config.toml
n_layer = 16
d_model = 192
activation = "swiglu"
positions = "rope"
attn_scale = 0.168
bias = "qkv"
init = "normal"
init_std_up = 0.059
beta2 = 0.98
grad_clip = 1.0
decay_fraction = 0.598
batch_tokens = 32768
train_tokens = 205400000
steps = 6269
dataset = "wikipedia_en"
MLP neurons of a small language model. Each row is named by its layer, matrix (gate and up: input weights; down: output weights) and neuron, and shows model dimensions 48-175. Each number is 128 + 24 x the weight over its row's rms, rounded and kept within 0 to 255. Numbers have three digits each. A neuron's up and down rows have the sign that makes its largest values positive.
Before each neuron's rows, "fires before" lists the tokens most often just after its 100 highest values on Wikipedia text that the model never trained on; "fires in" lists the words (lower case) most often at its 100 highest values on Wikipedia text that the model never trained on.

fires before: ".", "ley", ".D", ".\n"
fires in: "s", "no", "c", "a", "volleyball"
L3.gate62:119161148106146164123121098129099148137119191127105127111117137131117152136075123143103133113143154131116126157156108098133146127149093144136138092125150159156070122104164099122113123112161112132142137138124171160110109142107116161117108160087116154166156096142148138106163139143180132122091115129115159091150100135104116167137163072105129130103119124147077159157133102144130104084124
L3.up62:161124148139163136097154090104110156184149094117108080124162106136106117117085119107136149122159127118136160166135109153125148181152091111120145133137135103136115118141108108138086184130103122118103164102138149178159097076108129132093140146172153163162112082168144154151157129129143151154113145101122147149135132123173137133138146083097081110121160153132131107120104111132100122106110
L3.down62:073122151123142122139104089136136094144150100117108135108085107158123152120130156108150164154173139109116129150145080143091181131113126107165147140085135117123082126111117126085131142123116166158113160085123118144190120105106131101154176096186140157117140106151097120116131108132111130173123147104106101144132111118144178171158141097104125108135163161091117129110099133137169122112149

fires before: " be", " not", " also", " have"
fires in: "would", "will", "could", "did", "does"
L2.gate459:150153132120103136114138136113144092130116124085134118087142156135145145113078144116124156135148136148103144162126170101081123126102156156104130134101081161161155101119134154129140100116122162122149141190119119108147093165118131085119136143150152136151138129131105146132136144120150122084124087120192106118116118120106082089134098115112129095103089127137166098135140134157106117151157
L2.up459:148172097103161133143149166126129109125099135120116113121103138157166111119142103136171114128155126157162139168120135136109188123118120178074132124071143152144151140143118101119180127123116126095168142131135105130133102137137126122116080121146128111146127088152107168126127106138109109060093117093153116145161117113153136107146158131141128126139093070096114135132153116139094116147161
L2.down459:082154126135137123102123138141128155128116131142117123152187155160126119134173118111159113144160160150142118144124145092109163143082180160097130111110101136121126130169129098107164111108101117102149151122145126123139094150170101119141148113129148095117123177160115156128185138122119138145095118109132141144141110122118166140123107177131154128152123140077111103119104179084151107179148

fires before: " ", ","
fires in: "may", "january", "october", "february", "march"
L9.gate144:121141117136131103132133140094158131146135130112137084145141113143152147111112112133139108151109160119160145144149166094159136137118115139133156139127108127098145126129114135153121096113165127124143153147122117114133146128093080126105113139164168115093128104111112093155097185152170107083077099099108114135141130112101158134148159085081107128135175167159115122097119170138122103161139
L9.up144:138149117138093134142157142132101139145131088121125144113106089113162143132155122115142152124120122161151110151139115099189155158139093097133157134090142155103088163087115084089104151082121141124137143145135119192157154122119157149085131091168117138106162118115122117136111117108100151148132116100094137118151100152181149141130110130182112169166122117114102131137128065100118154109152
L9.down144:107169145149139079109143134119127102143137160110170153126185103100151127123098098121138105111124127174156096097101133150144086143109106172080149142150122152138162118152119110145141118172150107118134126121127144129158121169146210095112122152111117151135083116147075128131121101140123100118117106105121156123165107149071126141109161120176104107101118147133136130138132119179095131158122

fires before: " a", " the", " –", " (", " an", "emic"
fires in: "as", "is", "medal", "was", "award"
L3.gate159:158171154117108098106124120091165131158115109135141122128150083121179105141124106118137126113119107136185177126108130151140107163144180110133119146134109141119114149132136145108098140194136160117104145118133168128153120150108108088072109123139146137148135110148121115147182119099154130084135127128126137095104140127121093119109116149105109111101133129121094063154152129091125132113125
L3.up159:137129121146141178123137112098129168117126139130155121101132109130153102124123111125119103159134140150137129135092132133143159156159146117110123112103134147122146125129130146105131147127060127053125121139103062174136170121121119136103131147129137116129161169151144108168134187123107176177149115104097114191155127141126092082145118123131104079115137170147098110162146103151154092133118
L3.down159:158134102095132186114168113171134138104142156105116160124093105094126145086184108136094125149110127151124137117089142145137095133135154104108136131138172121116135123095120117102120103159144116132107131112109126139075138097093139124108149123116150156145144174134121093156129172089157180123139134103126153127115104141147111139127137139133174112139178157127098122137136105177094092165089

fires before: " is", " was", " are", " were", "on", " has"
fires in: "there", "it", "afonso"
L5.gate442:097151103130099105155132130125122126162130084152133083144127120093135122105102087135115140112124125117105170098113157128136135124163147122177116144138121111134102150120094119084082136136160114136099137110151152145103137187156145078081110140123166166076140144169087093140154116135129118163114088140189094131110111146169132123127149109117070146124151096128105143139132121133096112122172
L5.up442:122108116097100134122137122151125140110139143126129136122109124138152089113097101160135089116096132122129155061094151116120172139122150142150114107109196096133131148108132093089136114106138082093136130108125068139098113103175137133131143090115138086120132148149104131138137136168125142115114109078169123135165130123144140114100127123112121113159142114158110131120098163138118093143155
L5.down442:125141125140116081119170128111155111115139157136150129122192068152092142138143131161075143128123119147135130186095109148126146096112156096158172133114125163127093125109134121123109095140087118099135147119142169145079133109119142121129132136178124127175127143156111134134088106109104114143107108075143111134154154130126107081159126148106081130135156145110135107103089121111117182167120

fires before: " the", " as", " a", " an"
fires in: "became", "well", "as", "becoming", "it"
L5.gate296:105121129151108115119160147142132108123123151103162089128153127138150115134127125152144097113156149117121155160132120092156078112163136134128164160108153094127115111128143113133065162107107160162109097169114158140164132142123152122126100124154178139210120095163145093094160140111158124140106114125126146120137144166114121181153139128076103118156128108131079131173141180119080129108150
L5.up296:161084088218111113109147144165133136071091150093127135103130132134099126129125108144110176140151147151144141135127118101125111102130156146107137151098128138156165161112107116098081180158129140128101166161121150152182156142072141103109167148158133138113140153117128100122098132131163125114104108134135124132070129141151151154195096145092144119085139114123137145151104142115115134119131
L5.down296:110151147158119135070125153191135173085143134160095158112106118053111130116149123103119116093130139119097108149113125081188114110121115150099138169140094175120099140147156067148084131113133138129103104123113168124140132111108132114108175114136147098141146143119118117116127111110134125123086147139136159199095180130115131135176132102148129127168118108115121117168164103113116139149121

fires before: " the", ":"
fires in: "of", "by", "on", "with", "at", "for"
L8.gate163:097165137164117112163135112085107137192096121086129095145110176127125103121091145102138149100142145095120111154115097099141143139129126111103157144085115125184131135128134189162094136142128178144136105118100110122149135088156109135121137140126139191140133129152154123123148123147115163125114106126141137124124102123106112105141083118104115166091188090151151097137132082149144114125097
L8.up163:169115130166147129076133102113147117163089160089103088096165112141179144131113159110097169146109128123118160121143114121137140136102150135132087137084142124097103136139146136089116130086105112084126114110099111162161108121134110143165133140109155136152133166121177160120146097100130101145135104142087182166174160125102095143145118097108135155138139151115175135137143106104144132135113
L8.down163:151139121135137124175170148116098123126127159156099124137156121065099111110103105109100132113112121117157155114090083098143103185092147155137135150131129154101096128108146109138130053163151139176179133127146175124137075096162120077097109132106147150092133164142149189111096131128126133157179123104117167146116119147144132148147139108112136147136127110146113134112110126110093131124152

fires before: " the", " he", " it", " they", " to"
fires in: "where", "when", "which", "if", "how", "though"
L9.gate427:108102133123141131139097169149114143155121152088179133095118156112125157114085126153115100154136138135130145151136178072130103133129119133126145140139130116169157111127108126170125127132086122134077127120082121149107106140153158124143119124122109145137150118139126111137125136116145106117140077142152125120139106144131097108132158077097124142127100133142152160129144156152134143126081
L9.up427:109142130120119128126150137150128119116111133114132110112109108105124110103138121127118133123140107124146138135112137129153095111152095141137139143153147196153176164128146156094077102124112123140108131162110148075143170099125159177114158106110106124081095135130054120107130101123176116165176164155155173121103130142123081144103142134129104130119123113107122146114100127129125111153157
L9.down427:130106143133082072116154142160111097125093158109026121144096104152177103119122099128163112152118115164108151104121077112093094115107130098156132148145135107107157138131117114089146101119110096129121117131085104107106167114139147151169131141127126131101123144090125111114116165164132167169146176129155178113131116099148120108116121148163122131113144132130117131088130135102136132152103

fires before: " the", " his", " a", " their", " these"
fires in: "for", "with", "to", "despite", "of", "by"
L11.gate198:143136098150142182144122162101095116146114171095145130150159112150125111123119123124110098149102152151082123109148093089084116148122156104104082162142125157105111112140107110109126116122093180134103088133142107133131126127146122105126107087108161165107149132121147109151172138105120078114121106131123140114114125145151094139139103116131133181112140096183135151134150182128119132137109
L11.up198:109142114150159144159095153088149135147149115102126138149136120147147110123095086142095145137146159132152092108091123110102132118106163083092086155103137178111138136137146171074146137135109157124119170126165090101127145118116157141155115095115110111088124108124127113135117124151159155082097111089145135135098110144164157140163092164134135116089104165119162106085140169123131121122159
L11.down198:093137118154075086138097097182133092122152121113035111091150114161116145140167107094093129127129138128151156147105132145112126119128156146131118165129120143172130129185092076137128173072163134122145121134103147149142120149126075139135152120143107152090157144154183143118141117110149145124132126100123143097140135132121097148137144102111096126145095145122128153108126098134149166091116

fires before: " "
fires in: "january", "october", "august", "april", "march", "june"
L8.gate170:145095142108098163138083140095152053154114152082153148103095077142133128117150162113126150105146177136132118102147150110097114171104153102158147150164109149090082096073089138130108086127111122137143123112133093113133126155143137126157141128157166140141131097102155118136135153116161148121136117110094154126110123129158159122123135094148114089157140139161166122155169116126147117145159
L8.up170:109125107164103154150099099116106117097127100145143144129167123096117090131122083145118157151129146113139102162129124113155143133131114106181167162141132125153116112099129106170129075146141131169123103155140134126137086160145083118140122118139097125149132097125113136088130116168093158110108136120098154118103096133096144151141132123146151143120132135086086100135154074124125126097128
L8.down170:163147091144148142124174129126118117111151129165125111128140098119154134101156101122110114123149127099171153113085104149095155150111106146150138092119131126131188132137115139149083110112156117109144140116136093128094139125154123160145118102133112089179137072151065135115131150115104138131092120085102159175134141149091098148124108147152139083102143127137123093105153111118128110131121

fires before: " the", " a", " an", "ley", "c"
fires in: "as", "became", "presley"
L8.gate274:128139104118124124112156103164119121095091114123135100116137110131123145095118126135135122082133165113142104140183145063114116117123091108150110193140101129193114131133152088148069155086095121127098100183103097128179145096119138107114151137085139128154153129196116095109118139091110072125156131107157132135093140169101104164122119170156114117160159096133106136155089132140164134090102
L8.up274:124135127121088108123109163147116089104133155152148136137135174100196130131128092129142131146162165103135141159150105132114144168171135103106124139122123103127169139135173132146115115147093116143175131068091165122160086147138108074134135130133142130133176104151159120154158134143126099140097127137163118154081120118140153107175119135169131145120122115119096130116171151117152142135090
L8.down274:134087122138145165099103151127131120153162062150111136139085115103099098143114125162116107140108145094128141137125137119083131121099122115123175115167088149102139146121116156101149165076095119159098102123131168124119098158097141096103126119133132119149093128141143136126122115117096140190114156104120118102120174151108099152119133092156135075157179111154118146136132093121126139126140

fires before: " as", " a", " with", " the"
fires in: "such", "served", "worked", "is", "serves"
L9.gate105:152156120157121130130112156114107156114124116112132119179135082108114138082105139086106121138146118133105143088157113120172135123169135151127057115103132139116097149133131140124078144145133145159110107127145125100172099118186134131102094097139125167116134108141156111087095081088156130121118139135118165100101095123117131143132132134095103147123135130188154128167126157136124142128126
L9.up105:122124136136157144128119118122117140154144130099121151156165172144145129141121106114144104135115111061130125118168124119124171125072123136115134081122157105143146172109110141114161119080137161150131170122121089104103168100132132153104137122102121131123138128120106125124129166203142153119144170110109108161112139114135098104149094111082149107147103128153139090127155104144125103140160
L9.down105:159127105085145133133107167140121130089109134155174134167109124087104143105121099119119187139113130118161097147132141118167115096176160159121088145096149144146146148122125102140078140117140089123147136105150135154152115096141137145132143126125125164149125111179167089105107112114125125088085082121119141100134126132134131152155103125141138152135120075122146115135106134136103134114129

fires before: ".", ".,", ".\n"
fires in: "s", "jr", "c", "d", "m"
L12.gate218:116149103112150105123096101110113106176109118123146110132122095132154153120169154122145145094150127140137109113142123145122183122100135138173126099141146144182121143120171189100100108117142141125129126113126116152105101149136174125137116100126137115138146125150092136108091130126132159141097143148093200125103104113107121159152157144107094124138140149125134144135120116128134132099128
L12.up218:104171133121110130134095106159133180090172099135139126132115146143106139082118141119097124091173131118119139123158096129123141159126100114129120083136126168102138162134148137151140157131107149129142138130121155108139119136116102096125131103142111159168100105134126141149127122117131102133136093113143160112177141126093159118152127090146124128133145132118104094075166137151152092084125
L12.down218:155111151099167096144096158171158118144118134091156111118113130174096139126108100089128143137168093116117108133159164120100106133147112087121131105113149181155065129092126111162151087096150123105093118114167142127142125106164168146093114133178153145113129132145130112119079133150131127114123110156133141141129145170123157137135164104137144147114163147129126107108128165116109133133132

fires before: " to", " his", " the", " in", " a", " her"
fires in: "began", "made", "started", "continued"
L9.gate58:166188065102132171119139197110113119090100120146151135083144087118150157126110127144131125096162109141106124120151114110091107153127098164137108124096098100148121153146132116162127152113157147146079117163130128128124108118139107153149117114109111145163139103139136143174140102129165123099123130126160125130111114130173119135145140105153111121125117125128133158113124114130135134162129
L9.up58:157120155152134141092117107089116115120113156146134104142144117066124121142098095145162117133147127142136104118158146133104118154078136109136113121131101126125147142122101114144119123145116125156139136116120120083092183103095139126116120134152143130167105128162152134125176143089134117104105127105156089110151114128105196149131151154131112138134110124119075123137142129128150111106125
L9.down58:103135126103150140147127141141163138154109091119135103176117123052119097123126147109151138118122119170150085097165143085142120146114166188124108115119154151131112113120122122134126152137135140130126148122142132122166148104101118135123091081082125128126130130094109152131166143160138146170125156144144091090119104130121150155122147104085090135130113117152134170132118110109141143163116

fires before: " ", " the", " his", " being"
fires in: "after", "since", "before", "of", "until"
L9.gate71:127105133117134125155099146077142107137137109130141117158133073124147146104127109111131149148128136155127150089141133116103121127089148137192096168159101201164112131156071143147130091134098139136167125129109108111143095137094141162152118122135170163104114069147136143123105123114105141119093125080110104143117117137166123129113159093158083133138110128149142095108147105129138127140154
L9.up71:130189139139104105138144103140151119095160122122144094114152131098111142161102116126117110144129139119164127133107174106149142126109146114091083127115069137126069129150083139112141132130169100138131137124127141108137136146140132122117121130131155114110123121107180132155099083145149137155155093108087138135131130157100131129092181099111148111111128092142108148112133127111167163115144
L9.down71:120133118139093170133092109093148126109171121075114182086128131119097170114104073149134130110118148057118110101111185138116115116127139100099108148154131161151124110143107167140125147188119116125142168105101109108148135142144134107128087111122105153090147095137076101158114132106137107117161127107139099151142137139141125100103143079134179107149124130148137115100135114170153139134135

fires before: " ", " the"
fires in: "in", "to"
L7.gate497:128111147109092123153134095149120139159144133118133121121138133080143157138115123105097136116133156128119134135131175138137130136138142112130093104140138162152105168094133131143132128129128131146106131128120112079135119168122177127136115146136128172076122111140109100115166133108130082140108157097136139117101110126147129139118140144121116133106113150150110096181147096108156116178126
L7.up497:105155113120125148097154144112134102154134106137127107129134141138134125124109107083159131087118116129148169163097104171140161143075123146151118123126095121091137115083133165160104118170105146122128112124107124130123140117144150158150129111090107145136116172097105142108163119175170144144107116106128141139131144142119095096106095122151101119122107145095095115157174117126152121157115
L7.down497:159141082125088143154122112154130153175137159130038159156122149122140160189104117117130112150111125135114113151146165148146132121159122147128125126149105114152123144103153154140080122135135103145124145115097168124093147110140118143116127143150089131072123154109118163131096109140121137143121112127110119110148135128097123119128086129088125128182157105111121089126138152124143119160137

fires before: " is", " was", " has"
fires in: "it"
L5.gate120:141128142110114112136125151166145094118117100107161119072109146157167121091126124140103163107188127140137118138108157092114127127161123142151087166110126107143101132147119139120117121120156132099104108137123100096096139138100131112144109087081171124170145122143154139096140105123125159118135146077132194100100180134142131109162116155108135135131100135164135132115114127157137103128170
L5.up120:141151161104119113178101155124138147125156105112103112111121116130102138102134121133121073104120097120110117104097145147146140114157146102134105151123147136146124158144119068139151171119170123127135126075141138140145134142125109135151116131085110100112123134115163194089136127130136133133149126108097144118155127131153130151140162110139113152133137143149092061160153139136120134101155
L5.down120:157151138122164158141175112142141107121149125146172124123148134114129105119132140167131149110138145112127122142065133082125131093130142132176130149115150098116131115093123115142150159094179102072114153101173159103099181152114104100169112147146108082128156125147100110088108124159109148142130107132149102110137140128138106132139105159131172137096110167174205151095138139122097153137098